config = dict(
    attn_scale=0.125,
    schedule='wsd',
    train_tokens=1125000000,
)
MLP neurons of a small language model. Each row is named by its layer, matrix (gate and up: input weights) and neuron, and shows model dimensions 208-303. Each number is 128 + 24 x the weight over its row's rms, rounded and kept within 0 to 255. A neuron's up and down rows have the sign that makes its largest values positive.
Before each neuron's rows, "fires on" lists the tokens most often at its 100 highest values on Wikipedia text that the model never trained on. A number after a token or word is its count.

fires on: "," 58, " was" 9, " as" 7
L5.gate2005 [126 137 112 102 140 125 136 147 170 102 174 116 176 108 113 155 118 124 110 129 182 108 119 146 112 124 141 139 118 163 117 140 128 104  86 114 111 123 135 113  90 127 114 132 154 127 119 162 166  92 151 156  96 152 143  96 128 133 138 126 136 137 142 106 112 141 102 158 119  90 114 150 124 123 155 121  79 125 125 114 141 103 124 117 125  87 142  90 112 125 100  89 136 148 106 144]
L5.up2005 [125 142 112 139 104 120 143 111 107 142 136 138 115  80 125 193 173  70 111 124 161 120 116 143 140 133 150 121 143 127 147  88 109 110 122 159 148 121 106 129 157 116 124 129 146 134 136 138  52 119  97 161 131 109 121 111 131 128 136 160 160 158 163 117 141 156 102 161 142 124 128 102 146 154 138 106 135 140 115 130 100 151  88 104 115 157 167 161 146 109 118 135 113 134 158 129]

fires on: "," 48, " (" 10, ";\n" 6, "\n" 5, "." 5
L5.gate460 [142 162 133 144 173 142 133 109 162 113 150 115  96 116 154 176 143 159 107 154 125 136 106 140  78  98 131 115 135 155 124  87 126 147 106 159 123 172 105 119 131  70  86 146 130 154 156 114 101 131 130 120 130  74 131 108 131 141 119 105 110  99 145 129 141 134 126 116 141 116 124 125 151 123 157 142 161 142 142 170 150  64 149 104 108 140 116 122 121  75 126 193 138 138 163 146]
L5.up460 [115 200 122 155 134 106 131  92  86 144  82 155 113 109 109 138  83 134  97 141 111 138 114 157 190 137 151 106 159 121  88 120 145 126 151 147 125 130 155 135 126 151 146 138 154  95 130 120 149  87  76 118 134 161 130 162 112 100 125 135 145 114 117  77 105 132 141 141 114 130 162 128 163 117 104 105 108 119  99 151 131 173 123 153 109  87  84 115 114  98 154 140 109  92 140 167]

fires on: "," 65
L5.gate196 [116 125 101 131 129 107 101 110 130 128 142 161 138  95 129 142 112 106  99 159  84 118  74 114 102 108 104 151  78 164 136 116 119 138 128 120 107  98 137 129 105 170 158 177 131 143 158 136 121 132 121 122 129 142 129 109 151 127 105 100 148 156 158 131 118  98 148 100  98 131 101 150 163 123 145 125 130 100 136 145  97 114 127 107  70 140 139  92 131  85 146 142 132 137 164 116]
L5.up196 [ 92 129 179 117 117 135 127 131 102 139 116 153 171 135 137 130  98 133 118  98 154 137 137 117 134 115  91 180 161 142 114  85 103 112 159 121 160 158 144 111 114 135 122 114 158 116 149 146 127 134 113 112 149 118 128 136 145 150 106 129 113 169 118 135 114 100 134 122 103 164 180 106  71 113 119 160 183  88 135 111 138 131  98 125 113 115  92 128 134  93 136 108 169 119 132 153]

fires on: "," 38, " " 36, "\n" 8, ")" 5, "7" 4
L5.gate1138 [130 132  98 118 144 135 139 130 181  98 121 114 126  80 148 113 174 142 137 136 101 146 111 132 128 112 151 130 167 162 127 109 102  90 140 133 115 128 118 122 108 108 118 138 130 155 169 165 103 119 132 147  73  64  94 124  73 103 138 117 113 167 161 141 109 144 133 169 126 110  96 137 118 122 118 121 115 120 165 117  77 121 137 104 170 132 111  66 137 118 106 112 116 136 121 125]
L5.up1138 [129 128 121 144 148 134 120 147 111 144 110 145 110 116 138 160 158 147 124 132 138 124 134 140 122 158 153 131  99 109 143 167 164 140 108 137 140 114 175  93 163 136 154 139 130 132 157 123 109 139 137  95 115 133 139 101  72 123 135 118 166 179 140  86  83  65 124 121 113 104 134 139 143 112 142  99 159 143 139 153 121 114 135 135 146 120 154 167 108  98 108 135 116  77 116 132]

fires on: "," 27, " (" 10, " and" 9, "\n" 7
L5.gate2011 [116 159 141 153 145 125 160  91 136 135 119 146 133 103 149 110 108  82 175 141 110 125 138  66 134 129 167  94 104 152 144 107 144 133 139 114 109 130 157 122 148 109 161 149 105 166 154 131 187 150 120 133 121 102 161 117 129 152 105 128 115 142  93 141 144 168 108 161  94 178 137 154 153 108 118  97 139 139  73 172 163 132  97  92 146 104 107 129 124 118 135 170 124 140 104 102]
L5.up2011 [155 114 136 119 133 110 140 117 107 120 107 133  92 130 169 145 138 109 126 138 141 150 127 154 156 140 145 109 163 131 139  79 162 117 132 101 110 129 116 151 108 156  86 134 169 117 145 122 101 119 134 114 134 125 139 138 130 128 123 137 138 117 132 162 126 169 176 159 150 137 120 152 141 138 177 167 138 123 133 122 110 136 116 134  91 126 104 143 106 164 131 114 161 114 172 122]

fires on: " to" 36, " on" 14, " from" 12, " of" 5, " into" 4
L5.gate600 [124 152 183  95 139 120 179 120 123 138 116 126 111 127 126 129 196 106 135 142 133 149 131 105 111 120 103 113 116 123 155 122 122 124 126 129  95 132 142 121 111 130 142 171 146 112 111 111 131 161 165 168  98 127 109 119  84  74 134 141 124 121  96 162 160 137 136 131  88 169 117 143 123 109 127 139 131 175  90 139 120 165  87 138 127 135 110 131 115 105 125 141  76 122 146 112]
L5.up600 [125 104 144 135 160 160 139 113 102 113 132 141  74 136 125 150 152 129  86  86 148 130 159 127 103 127 114 143 126 139 120 167 131 136  79 148 114 144 100 141  98 167 134 143 168 126 115 120 130 165 120 125 146 139 167 118  85  83 157 106 139 160 102 102 138  90 110 148 119 148 125  81 125  83  95 143  85 158 109 153 136  88 148 117 123 188 124 138 118 157 134 123 100 117 109  91]

fires on: "," 31, " in" 10, " of" 9, " is" 7, " by" 7, " a" 6
L5.gate1689 [137 127 144 129 151 155 124 122 109 136 162 128 158 136 149 139 135 156  98 151  97 130 136 153  74 109 116 190 121 102 138 156 129 113 142  95 164 113 126 133 130 125 134 108  67 143 115 100 134 121 144 142  92 135 128 144 123 122 122 136 111 165 144 105 125  67 119  94 135 124 125 111 122  96 115 122 130  96 163 128 172  77 126  69 133 109  97  83 147 115 158 148 142 122 179 147]
L5.up1689 [135 143 139 201 123 123  97 108 101 107 112 139 147 120 160 122 147 146 137 174 149 121 168 150  98 136 148 164 166 128 119 144  89 129 146 142 157 112  89 135 105 107 136 134 101 119 146 122 134  73 129 113 126  87 160 173 124 128 148 141 116 126 133 126 108 124 140 185  87 124 177 126  97 116 124 139 130 111 153 138 143 113 189 101 113  72 118 110 115 135 115 151 128 104 117 168]

fires on: " in" 89
L5.gate201 [130 134 123 109 164 124  88 129  91 132 141 145  99 122  99 149 133 102 113 131 144 161 117  95 144 110 135 122 137  78 128 141  99 127 102 156 104 156 110 171  93 108 173 147 120 159 130 133  99 147  97 149 156  96 115 105 141  89 157 168  51 126  91 127 125 122 103 155 129 182 137 104 104 122 129 176  84 168 140 145 144 140 130 120  89 128 141 125 121 116 139 162 142 105 154 140]
L5.up201 [ 98 136 108 148 125  80 149 114 132 169  97 142 118 173 111 141 155 118 111 116 163 144 154  91 103 156 116 167 137 114 151 110  97 128 142 126 139 171 137 163 109 139 171 140 101 107 141 131 125 116 130 130 119  97 106 121  81  83 135 145 137 113 123 128 140 104 116 140 139 126 121 123 159 135 136 112  85 106 177 135 105 180 137 157 119 148 118  83 128 157 115 140 128 148 150 111]

fires on: "==" 52, "===" 23, "=" 16, "-" 4
L5.gate652 [165 144 125  93 122 123 134 106 116  93 169 135 126 115 106  94 116 144 150 142 149 128 102  99 172 159 145 128 111 105 130 149 103 131 170 105  99  60  74 118 125 168 146 100 144 136  85 160 180 129 156 175 148 100 144 142 112 100 124 147 139 115 162 129 148 123 142 130 131 131 155 133 157 152 142 107 117  94 142 162 153 139  91 172 106 166 147 128 132 120 120 131  90 110 118 159]
L5.up652 [ 86 117 151  89 129  96 139  90 118 102 113 103 143 159  97 120 130 139 165  80 107 140 121  77 155 142 151 110 108  89 120 163 159 113 135  91 128  97 122 121 145 115 124 136 139 107 104 161 116 163 109  94 135 158 133 136 119 182  81 117 157 107 140 109 126 125 121 161 117 131 199 131 115 154 152  95 111 103 131 135 110 110 138  88 128  79 123 112 117 186  96  90 115 180 116 114]

fires on: " and" 54, "-" 12
L5.gate1308 [143 113 141 120 135 140 100 144 108 122 146  78 157 145 103 113  99 164 114 111  91 115 140 151 158 148 147 120 148  82  91 131 161 136 123 142 135 127 108 154 185 156 164 156 117 132 113 134 167 109 157 115 187 121 108  96 108  77 128 126 137 136 128 118 103 152 143 155 139 174 148 141 103 156 127  63 137 126 119 119 166  81 105 158 112 102 115 138 118 115 141 117 126 118  82 161]
L5.up1308 [111 151 134 125 137 194  92 131 113 107 115 129 112 135 143 100 133 102 114 146  72  96 149 123 114 164 147 152 145 131 140 138 107 127 147  78 176 135 160 128 160 128 105 142 133 156 152 117 110  85 146 133 107 157 109 118 113 154 112  99 167 112 137 102 163 142 129 139  92 147 161 123  95 136 157 123 139 138 137 135 115  92 138 141 129 106 140 106 116 150  62 158 164 141 121 118]

fires on: "," 53, " and" 12, "\n" 8, " in" 7, ";" 6
L5.gate989 [126 167  99 139 158 122 153 114 119 101  96 105  90 150  87 138 178  92 104  74 162 121 129 139 124 148 151 111 163  92 147 130 134 155 117 142 115 110 142 139 145 150 150 123 141 115 175 128 138 128 121 149 102 155 100  92 154 149 135 120 131 137 125 166 119 146 190 150 134 123 140 138 116 116 171 102 137 139 139 160 108 111 197 143 126 165 106 134 115 117 128 168 134 124 107 162]
L5.up989 [112  81 137 136 169  57 149 135 142 136  87 133 158 163 115 118 159 110 101 131 129 103 121 139 108 155 123 145 102  76 139 134 103 137 128 138 119 125  97  87 149 141 130 117 117 165 162 112 110 133 123 122 128 176 129 145 140 125 159 122  96 103 129 184 110 110 130 143 157  94 161 131 144 122 118 121 118 104 134 123  99 169 148 132 167 187 109 109  96 167  85 141 104  97 135  96]

fires on: " in" 18, " by" 15, "\"" 10, " (" 8, "," 7
L5.gate1874 [133 174 143 171 154 123 159 102 141 149 151  99 151 134 161 163 127  95 103 139 155 102 163 115 143 107 163 137 156 102 103 167 100 154 110 123 126 126 124 108 205 103  99 112 123 155 115 132  88 144  89 165 100 103 115  85 137 123 128 136 123 158 134 135 155 117 116 141 145 193  98 129 192 143 143 109 142 150 110 157 135 128 132 130 135 116 122 140 142 127  83 157 111  90 156 156]
L5.up1874 [152 134 148 103 138 144 127 101 113 127 115 125 151 144 107 112 120  86 151 109 118 137 144 154 149 116 131 161 118 119 115 138 108 160 181 126 124  78 150 130 144 116 165 149  96 146 154 146 122 100 143 143 133 110 101 137 144 199 151 111 145 134 145 146 126 160 106 134  91 178 143 136 155  94 156  97 140 124 164 150 167 118 105 155  95 115 138  82 101  92 155 116 157 116 120 119]

fires on: "," 73, " and" 14, " or" 5, ".," 5
L5.gate394 [139 112 125  97 134 124 169 128 139 121 104 144 115 117 101 110 113 154 141  99 117  64 162 125 126 134 134 106 157 125 145 176 139 134 135  87 136  97 167  95 155 130 164 185 117 123 158 130 133 101 157 106 129 150  99 109 102  84 132 163 152 122 171 164 110 126 124 139  96 123 146 133  75 100 137 116 128 117 163 185 114 121 168 123 106 106 124 118 118 145 181 118 159 125 113 109]
L5.up394 [164 108 126  94 136  99 147  92 125  85  74  92 131 132 118 115 142 142 120  78  91 124 152  97 119 147 124 112 135 123 141 136 120 118 152 130 103 100 220 118 169 162 144 137 128  93 145 112 113  98 150 133  88 143 119 104 107 115 121 120 149 127 162 189 157 119 132 130 148 102 149 178 110 143 167 142 101 114 212 130 102 108 181  98 110 128 118 124 119 143 128 168 159 173 154 150]

fires on: "," 62, " and" 34
L5.gate724 [142 108 119 129  91 187 187 142 150 109 125 116 150 119 116  91 109  89 156 121 105 120 136 146 159 137 156 161 120 163 134 163 129 117 109 150 140 137 124 118 185 141 110  84 113 121 169  96 152 100 165  97 112 128 123 136 112 129 120 119 126 138 134 104 126 139 125 146 140 118 124 162 108 136 132 127 102 134 127 159 159  79 150 159 142 111 124 107 112 153  99 179 136 118 146 138]
L5.up724 [157 132  93 163 110 156 141 122 178 108 114 122 130 144 123 147 165  91 133 124 133 111 107 162 136  96 119 124 138 137 141 111 152 144 115 109 136 107 144 137 129 184 165 129 165 141 115 109  98 129 141 133  77 130 112 129 141 120 131 177 193 175 133 105 129 151 152 110 147 119 162 124 110 149 163 125 100 178 147 135 109 119 100 114  79 155  84 114 142 149  99 130 109 124 156 163]

fires on: " in" 43, " that" 10, " on" 10, " over" 6, " to" 4
L5.gate1284 [144 117  94 112 144  86 119  97  94 116 131 151 119 157  98 125 127  97 103 129 149 168 131  35 108 122 145 108  98  99 149 147 126  80 120 119 120  91 149 124 149 117 170 162  86 130 131 151 137  94 156 104 152 152 182  85 148 180 110 141 102 140 114 101 129 135 102 141 120 189 150 121 148 115  74 171  87 143  84 122 116 101 122 143 138 103  94 161 110  99 120 117 153 109 155  72]
L5.up1284 [142 112 127 110 148  85 129  95 119 135 113 144  99 174 129  89 148  90 136 151 150 169 118 115 120  83 122  91  87  99 113 175 150 139 170 110 105  99 119 101 152 116 132 138 101 123 146 115 165 113 126 114 128 140 156 148 124 144 101 113 105 108 119 118  79 141 131 170 126 126 110 135 127 101 136 153  79 119 145 113 126 114 111 133 133 134 140 171 137 102  68 130  98 106 138 125]

fires on: " to" 23, " that" 9, " described" 7, " describing" 4, "ing" 4, " on" 4
L5.gate1486 [103 178 116 119 139 108  99  86 143 105 116  78 117 102 111 109 125 158 137 168 154 121 146  77 146 152 102 167 109 134 133 128 150 145 134 151 124 111 131  89 121 162 115 133 109 138 134  88 118 135 165 150 136 118 180  97 113 117 145 142 148 135 101 176 133 157 121 101 119 145 140 125 164 114  63 123 171 129 133 124 128 165 114  83 177  94 136 109 123 108 127 135 112 106 136 124]
L5.up1486 [170  92 112 136 161 110 122 171 141 118 136 117 119 112 149 139 138 139 156 122 125 131 108 144 140 144 132 122 148 115 152 112 129 140 126 185 129 115 120 144  97 107 112 163  88  98 123 117 123 109  94 104 156 131 142 127  92 137  81  83 127  78 165 104 185 134 131 152 116  89 120 112 162 138 105 148 116 104 112 106 140 149 115 141 173 138 119 157 130 145  73 132 139 103 117 141]

fires on: " in" 20, " by" 19, " of" 13, " to" 9, " on" 8
L5.gate1629 [142 172 117 129 135 151 142 147 119 152 134 144 126 131 130 118 153 131 142 101 143 154 119 117 125 111 132 105 109 102 118 126 161 129 144 121 140 155 144 116 130 131 115 123  85 148  82  98 122 106 133 153  90 110 149  92 136 118 137 179 109  88 123 131  72 148  80 122 126 154  98 100  90 137 157 126 147 149  76 125 116 131 125 107 176  97 128 126 144 108  86 153 112 173 122 123]
L5.up1629 [124 202 141 115 124 109  97 131 130 137 178 131  80 113 120 149 127  91 165 110 110 124 111 131 160 115 143  93 134 150  79 128 140 140 129 135 117 152 140 146 110 103 200 129 149 102  68 102 172 123 120 124 133 144 124 121 109 162 105 149 127 101 125 102  96  93 133 110 183 153 106 128 135 191 146  99 141 199 184 143 129 122 131 170 120 107 117 103 119 140 156 146 135 125 202 123]

fires on: "," 81, " who" 8, "\"," 4
L5.gate253 [117 137  71 150 105 165 109 147  97  83 126 179 131 147 115 130 124 147 155 104 151 110 141 145 148 162 137 102 104 148 133 146 119 115 129 121 147 146 143 127 111 123 122  85 105  85 158 126 136 112 150 127 114 146 130 121  88  97 145  92 122 103  83 155 132 138 127 179 112 112 127 117 130 125 144 136 110 151 117 177 109  89 138 132 120 133 125 163  93 176 119 158 104 131 137 166]
L5.up253 [146 159 112 150 134 130 144 110 116 158 135 107 122 139 135 121 114  92 145  92 142 121 128 117 136 141 111 145 102 143  95 145 129 105 130 104 133 127 123  97 134 145 131  85 144 126 151 115 124 101  77 122 136 134 138 114 113 168 139 148 126 106 111 114 139 106 123 140  95 142 142 190 125  76 147 135 112 124 122 138  59 148 128 105  78 170 135  58 121 127 116 134  88 113 156 123]

fires on: " in" 48, " into" 6, " to" 4
L5.gate1895 [162 130 159 130 112 135 121 129  87 100 146 136 120  98 153 139 173 143  94  93 115 143 146 100  98 162 143 158  96 121 127  96 142 114 137 113 133 139 118 115 131 103 144 168 130 115 144 140 163 125 156 170 109 101 146 119 169 114 114 115 149 106 154 175 133 163 121 114 110 160  90 111  88  94  89 103 157 168 142 167  99 118 142 162 135 115 135 119 117 141 139 111 118 124 125 121]
L5.up1895 [130 157 159 146  98 163 106 166 175 141 135 104 150 130  95 168 117  84 122 143 112 129 110 114 127 118 156 134  78 109 101 132  99 142 136 155 155 129 119 117 139 139 122 157 168 128 143  67 115 112 143 165 139 152 156 139  90  91 127 138 113 108 106 160 166 179 155 138 104 153 142  71  68 108  82 127 174 106 150 158 176 135 118 111 120 123 151  78 115 130 146 111  54 145 114 121]

fires on: " and" 92
L5.gate1752 [125  99 113 160 113 157 144 148 125 117 113  60 173 132 107 163  94  87 127 133 106 136 147 150 121 148 115 151 147 184 128 132 125 150 156 144 105 176 100 105 150 136 119 130 168  98 154 152 119  63 130 131  94  82 136 130 117 136 120 113 106 134 143  90 155 150 146 142  97 120 162  97  75 169 125  99 111 155  93 177 135 101 104 162 144 115  70 112 145 123 135  96 144 158 150 132]
L5.up1752 [131 121 103 141  90 142 108 142 169 115 162 134 159 116 125 133  96  71  89 134  93 115 163 121 156 134 113 118 111 129 107 117 142 112 174 178 146 111 132 182 134 128 149 131 130 133 128 147  99 113 124 107 117 178 145 104 119  94 107 127 171 151 123 137 102 122 114 135 126 172  73 113  95 101 140  86 187 157 129 159 135 121 132 145 111 163 162 115 179 110 136 114 132  58 116 123]

fires on: " in" 40, " (" 10, " of" 10, "," 10, " |" 9, " at" 6
L5.gate801 [126  98 147 108 138 114  97 155 152 150 127 133 153 155  84 146 135 138  77 104 137 135  69 133 143 131 141 105 142 112 160 149 133 160 120 156 161 128 143 127 107 139 150 116 152 106 112 130 125 181 156 146 119 124  99 139 137 109 141 138  63 125 164 127 110 166 106 124 124 126 111 117 139  86  63 128 103 109 124 103 174  66 152 147 143 145 123  96 141 104 168 116 128 145 140 131]
L5.up801 [155 153 123 125 133  89 112 139 131  95 149 144 122 123 114 123 112 101 122  80 118 133  82  95 141 129 145 120 150 158 163 115 164 116 148 108 149 120 136 134  98 166 110  98 147  93 109 123 110  87 116 144 137 185 165 136 122  98 127 147 143 128 129 170 120 159  79 111  88 106 109 102 144 139  92 139  96  83 137  66 146 108 139 145 107 103 110 122 133 112 138 117 101 127 137 162]

fires on: " in" 22, "." 14, " (" 13, "\n\n" 7, "," 6
L5.gate697 [145 146  96 130 169 101 134  80 129  92 131 124  70 145 139 187 166 148 118 121 117 118 153 106 160 130 148 171 171 116 112 103 130 110 142 120 128 142 175 116 119  97 129 137  80 147 223 120 118 110 158 111 131 120 111  67 158 114 130 119 142  81 107 132 116 159 148 203 148 109 134 193 138 144 118 162 149 119 168 184 116  97 132 175 124 134  87 129 140 117 116 172 142 102 112 139]
L5.up697 [155 168 159 128 169 114 171 152 126 132 117 108 134 127  93 150 141 127 121 116 136 136 140  95 182  69 109  91 143 141 138 169  88 166 132 126 139 129  99 115 133 114 124 147 118  99 149 150 131 120 201 139 139 104 116 141 143 121 127 160 149 124 126 176 128 133 127 112 115 170 113 188 134 103 155  88 142 129 107 183  86 167 108 131 137 154 127 112 110 134 133 163 129 164 139 137]

fires on: "." 38, " (" 7, " at" 6, "ur" 5
L5.gate935 [108 118 141 134 128 139  99 159  80 136 112 121 146 115 132 144 123 107 111  79 151 119 129 123 147 116 152 102 142 117 149 142 136 145 122 157 182 115 133 120 111 123 127  89 116 114 118 106 104 143 158 122 171 140 139 163 120 101 160 156 103  99 150 125 165 134 151 133 114  80 132 102 144 162  81 142  80 159 121 121 148  67 105 144 109 139 124 152 131 121 146 146 114 122 164 121]
L5.up935 [121 136 132 156 128 123 122 123 135 139 153 163 106 114 112 159 181 152 116 130 149 114  97 153 126 177 132 134 138 130 186 174 125  92 147 119 183 137 140 131 144 103 192 143 139 138 144 138  83 171 128 107 138  94 112 127 115 134 120 104 113 131 110 141 116 125 131 112 121 112 133 127 116  89 112 119 162 102 103 136 172  80 155 116 126 135 127 121 108 156 159 136 137  99 151 111]

fires on: " with" 17, " from" 13, " of" 12, " by" 8, " in" 8, " to" 4
L5.gate1496 [124 170  89 114 124 144 144 118 150 120 107 138 129 155 114 140 117  85 159 118 110  92 137 140 195  98 148 161  94 144  87 121 114 136 155 147 163 131 155 136 124 153 141 140 145 105 119 143 136 144 114 107 105 162 106 133 112 136 114 138 157 137 164 115 127 114 134 110 134 143 116 102 137 157 126 116 139 129 117 137 171  76 130 140 138  84 106 121  86  81 146 108 135 145 141 100]
L5.up1496 [ 97 139 113  74 160 123 141 127 125 133  83 138 132 115 106 168 102 122 169 148  93 133 121 108 128 155 155 143 156 124 125 142 108 145 164 140 114 139 124  95 120  83 122 151  93 139 127 133 131 109 153  80 165 130 126  93 124 149 145 115 106 150 124 126 159 148 141 117 189 175 151 124 145 141 117 149 118 110 171 115  91  75 119 114 157 159 142 149 104 123 120 131  77 121 161 120]

fires on: " and" 68, " to" 23, "," 6
L5.gate1225 [ 98 110 113 123 114 130  90 136 140 156 139 124 143 106 117 117 115 116  93  57 112 140 126 128 155 135 130  91 144 147  61 151 115 175 151 111 153 159 142 100 146 110 137 119 155 125 121 162 100 130 144  99  96 139 113  65  76  94 109  66 101 155 117 135 169 161 133 134 125 131 115 103  87 142 131 112 145 124 106 136 115 148 121 132 141  82 188 114 112 148 114 101 160 143 122 121]
L5.up1225 [ 95 133 150 136 133 134 114 112 137  68 124 109  60 111  80 110 125 145 100 157 113 144 186 130 102 107 145 114 172 139 100 148 120 104  83 157 114 148 125 129 112 150 116 105 157 152 128 166 163  92 138  85 140  85 129 106  91 129 121 131 103 108 130 108 140 137 149 129  82 145 140 101 122 135 175 140 132 167 113 196 137 108 110 142 127 108 116 128 149 128 105 140 137 124 135 116]

fires on: " by" 29, " to" 24, " for" 12, " with" 6, " married" 4
L5.gate496 [109 126 171 140 126 124 161 126 137 103  95 137 146 135 115 125 172 175 113  82 120 118 173 139  86 146 160 155 150 141 125 154 133 146 213 148  87 127 174 145 153 123 128  86 146 131 103 121 136 132 146 102 107  84 113 118  60 144 135 108 111 134 164 156 102 120 152 166  94  95 135 154 141 120 120 105 139 132 151 173 123  62 107 111 114 109 140 115 137  92 118 151 118 126 112  91]
L5.up496 [104 174 104 145 145 159 114 134 107 117 138 116 135 144 147 131 127 145 113 115 124 100 106 120 147 142  99  96  86 153 103 113 130 112 122 122 148  78 157 205 190 138  94 158 104 120 152 136 100 111 106  98 122 113 124 121  77 139 165  81 128  81 176 135 100 138 136 137 123 114 135 178 143 161 133 109 134 130 106 180  86  99  84 134 121 122 166 118 158 127 154 130 116 107 110 102]

fires on: " his" 16, " for" 16, " from" 12, " at" 7, " in" 5
L5.gate2035 [165 141 118 116 141 120 155 118  87 155 137 135  77 144 114 131  93 115 158  84 131 106 113 139 122 137 129 109 148 130 140 134 152 146 145 120 146 130 136 139 101 118 135 116 115 101 121 148 149  96 160 122 110 124 134 144 131 142 140 143 152 147 130 124 150 128 131 156 115 108 149 174 120 166 114 157 147 141  92 162 152  90 117  90 117 148 170 105  95  88 130 107 124 137 108 128]
L5.up2035 [ 75 130 105 128 106 133 172 121 151 118 135 142 185 126 136 132 109 125 126 112 103 125 148 117 107  89 138  96 113 126 123 134 111 105 139 140 160  94 156 107 160 145 148 128 121 124 122 135  92 109 148  76  98 126 125 115  83 107 147 137 124 106 151 132 139 143 129 144 135 117 133 131 135 148 125 123  87 145 142 136 168 110  82 127 147 134 109 166 147 143 150 100 108 170 143  61]

fires on: " to" 36, " for" 14, " in" 7, " on" 7, " of" 6, " started" 6
L5.gate877 [131 135  68 132 102 119 101  85 130 106 115 123 112 139 113 154 110 127 131 100 120 135 134 130  96 101 120 127 148 134 131 117  93 147 133 107 134 120  69  70 115 170 167 145 122 109 130 149 168 138 109 113 163 160 161  96 111 124 125 161 126 139 133 159 142 120 120 156  96 113 101 121 142 131 124 106 131 154 150 146 157 117 112 137 103  77 114 138 120  75 130 108 142 139 158  54]
L5.up877 [110 132 114 150 146 183 138 158 104 159 146 142 128 128 175 155 138 127 111 126 127 156  98 118 134 131 160  86 118 159 102  96  87 120 151 167 154 116 155 133 114 106 138 146 145 119 118 102 127  84 149 112 121 118  83 137 128 103 114 126 105 116 183 157 141 133 116 111 133  86 174 115 139 146  96  91 101 144 112 128 110 127 121 124 169 131 153 164 133 143 108 128 145 140 107 152]

fires on: " and" 17, " He" 12, "9" 8, " a" 7, " is" 6, " went" 5
L5.gate1762 [102  93 131 135 131 148  99 167  96 139 152 140 171 128 144 147 119 130 151 108 116 136 136 154 125 160 129 110 117 150  95 107 135 154 136 162 113 113 107 118 129 140 157  96 150 114 105 130 103  89 178 134 170 163 122 124 153 110  79 107 102 137 107 124 143 117 125 139 159 113 109 127  98 197 143  71 134 113 148 148 126 141 148 165 108 149 126 112 141 131 163 134 131 120 117 133]
L5.up1762 [129 124 165 144 129 109 118 180 162 140 116  83 173  80 151 137 124 171  92 101  77 139 149 163 146 152 142 162  90  77 173 134 114 119 122 163 145 155 166  79 109 136 100 153 114 133 116 114 113 137 145 146 128 152 127 192 150 110 123 130 127 100 116 138 103 112 146 125 118 110 162 143 181 122 139 118  81 152 146 141 119 115 177 131 125 151 110 175 166 133 140 125 166 158 124 159]

fires on: " in" 18, " over" 12, " at" 11, " under" 8, " to" 7, " by" 6
L5.gate214 [138 110 109 127 138 160 142 130 138 131 116 130 111  94 147 121 130 110 113 130 124 175  87 105  64  87 115 147 109 149 100 114 114  95 154 125 130 141 164 113 152 167 106 132 103 130 101 162 125 130  98 135 127 138  98  98 111 118 116 116 112 155 104 129 126 115  88 154 125 139 159 126 139 123 136 134 118 114 122 110 176 155  93 159 111 149 146 131  73 125 104 118 108 121 157  90]
L5.up214 [101 118 127 158  96  83 108  98 134 137 114 141 145 141 109 107 137 120 110 131 130 194 125 116  83 139 131 103 118 144 120 142 133 114 177 140 133 115 120 147 131  67 108 166 113 113 132 135 140 102 124 107 134 137 121 130 152 149 148 128 123 136 128 111 142 129 114 104 152 141 189  91 117 121 109 113 140 137  91 117 120 103  96 133 147  88 149 140 103 112 113 166 162 137 153 156]

fires on: " |\n" 25, " |" 19, " (" 12, "\n" 9, "|" 4
L5.gate307 [ 98 140 157 114 112 153 137 123 124 166 119 158 117 118 171 157 133 132 131 164  64 123 126 163 131 105 184 124 127 157 171 125 101 140 116 158 148 128  90 164 134 134 113 151 118 121 125 143 117 112 121 127  91 108 116 131 116 131 128  93 133  70  81 133 147 154 114 127 129 152 165 132 122 160 121 161 130 127 104 148 160 125 121 104 124 103 118 120 117 109 189 130 154 135 128 163]
L5.up307 [115 157 121 167 107 192 179 135 158 151 128 125 166 113 132 121 152 153 131 143 129 161 135  95 128 148 137 123 169 116 134 119 101  92 109 128  48 122 191  82  98 116 138 109 143 154 109 159 129  92 143 135 115  76  93  91 144 130 159 135  78  98  99  77 102 178 131 128 142 146 114 137  97 104 102 148  84 152 163 141 107 178 130 124 110 128 132 131 140  85 161 119 131  89 119 141]

fires on: " on" 36, " to" 6, "is" 5, " she" 4
L5.gate883 [ 89 156 112  94 104 137 123 118 142 155  95 173 149 118 134 122 149 171 169 131 132 150 162 150 150 135 106 159 163 168 148 150 145 134 129 180 155  87 126 124 136 138 116 111 153  98 132 142 121 130 136 134 162  92 117 128  90 122 134 137 142 199 117 129 102 144 118 138 136 152 117 112 135 165 132 112 141 113 105 127  63 109 117 133 129 128 127 139 147 142 137  89 111  98 161 173]
L5.up883 [171 145 128 136 162 118 152 119 130 136 178 121 114 137 143 142 137 154  98 111 124 144 107 127 144 110  98 163 107 142 165 142 140 130 123 123  98 153 154 137 128  91 135 127 106  78  89 130 165  89 121 179 150 136 176 157 101 132 102 143  99 161 137 157 148 122 110 151 152 121 103 127 155 136 129 148 165 197 165 157 140 110  97 145 142 112 142 108 130 145 163  95 135 129 174 135]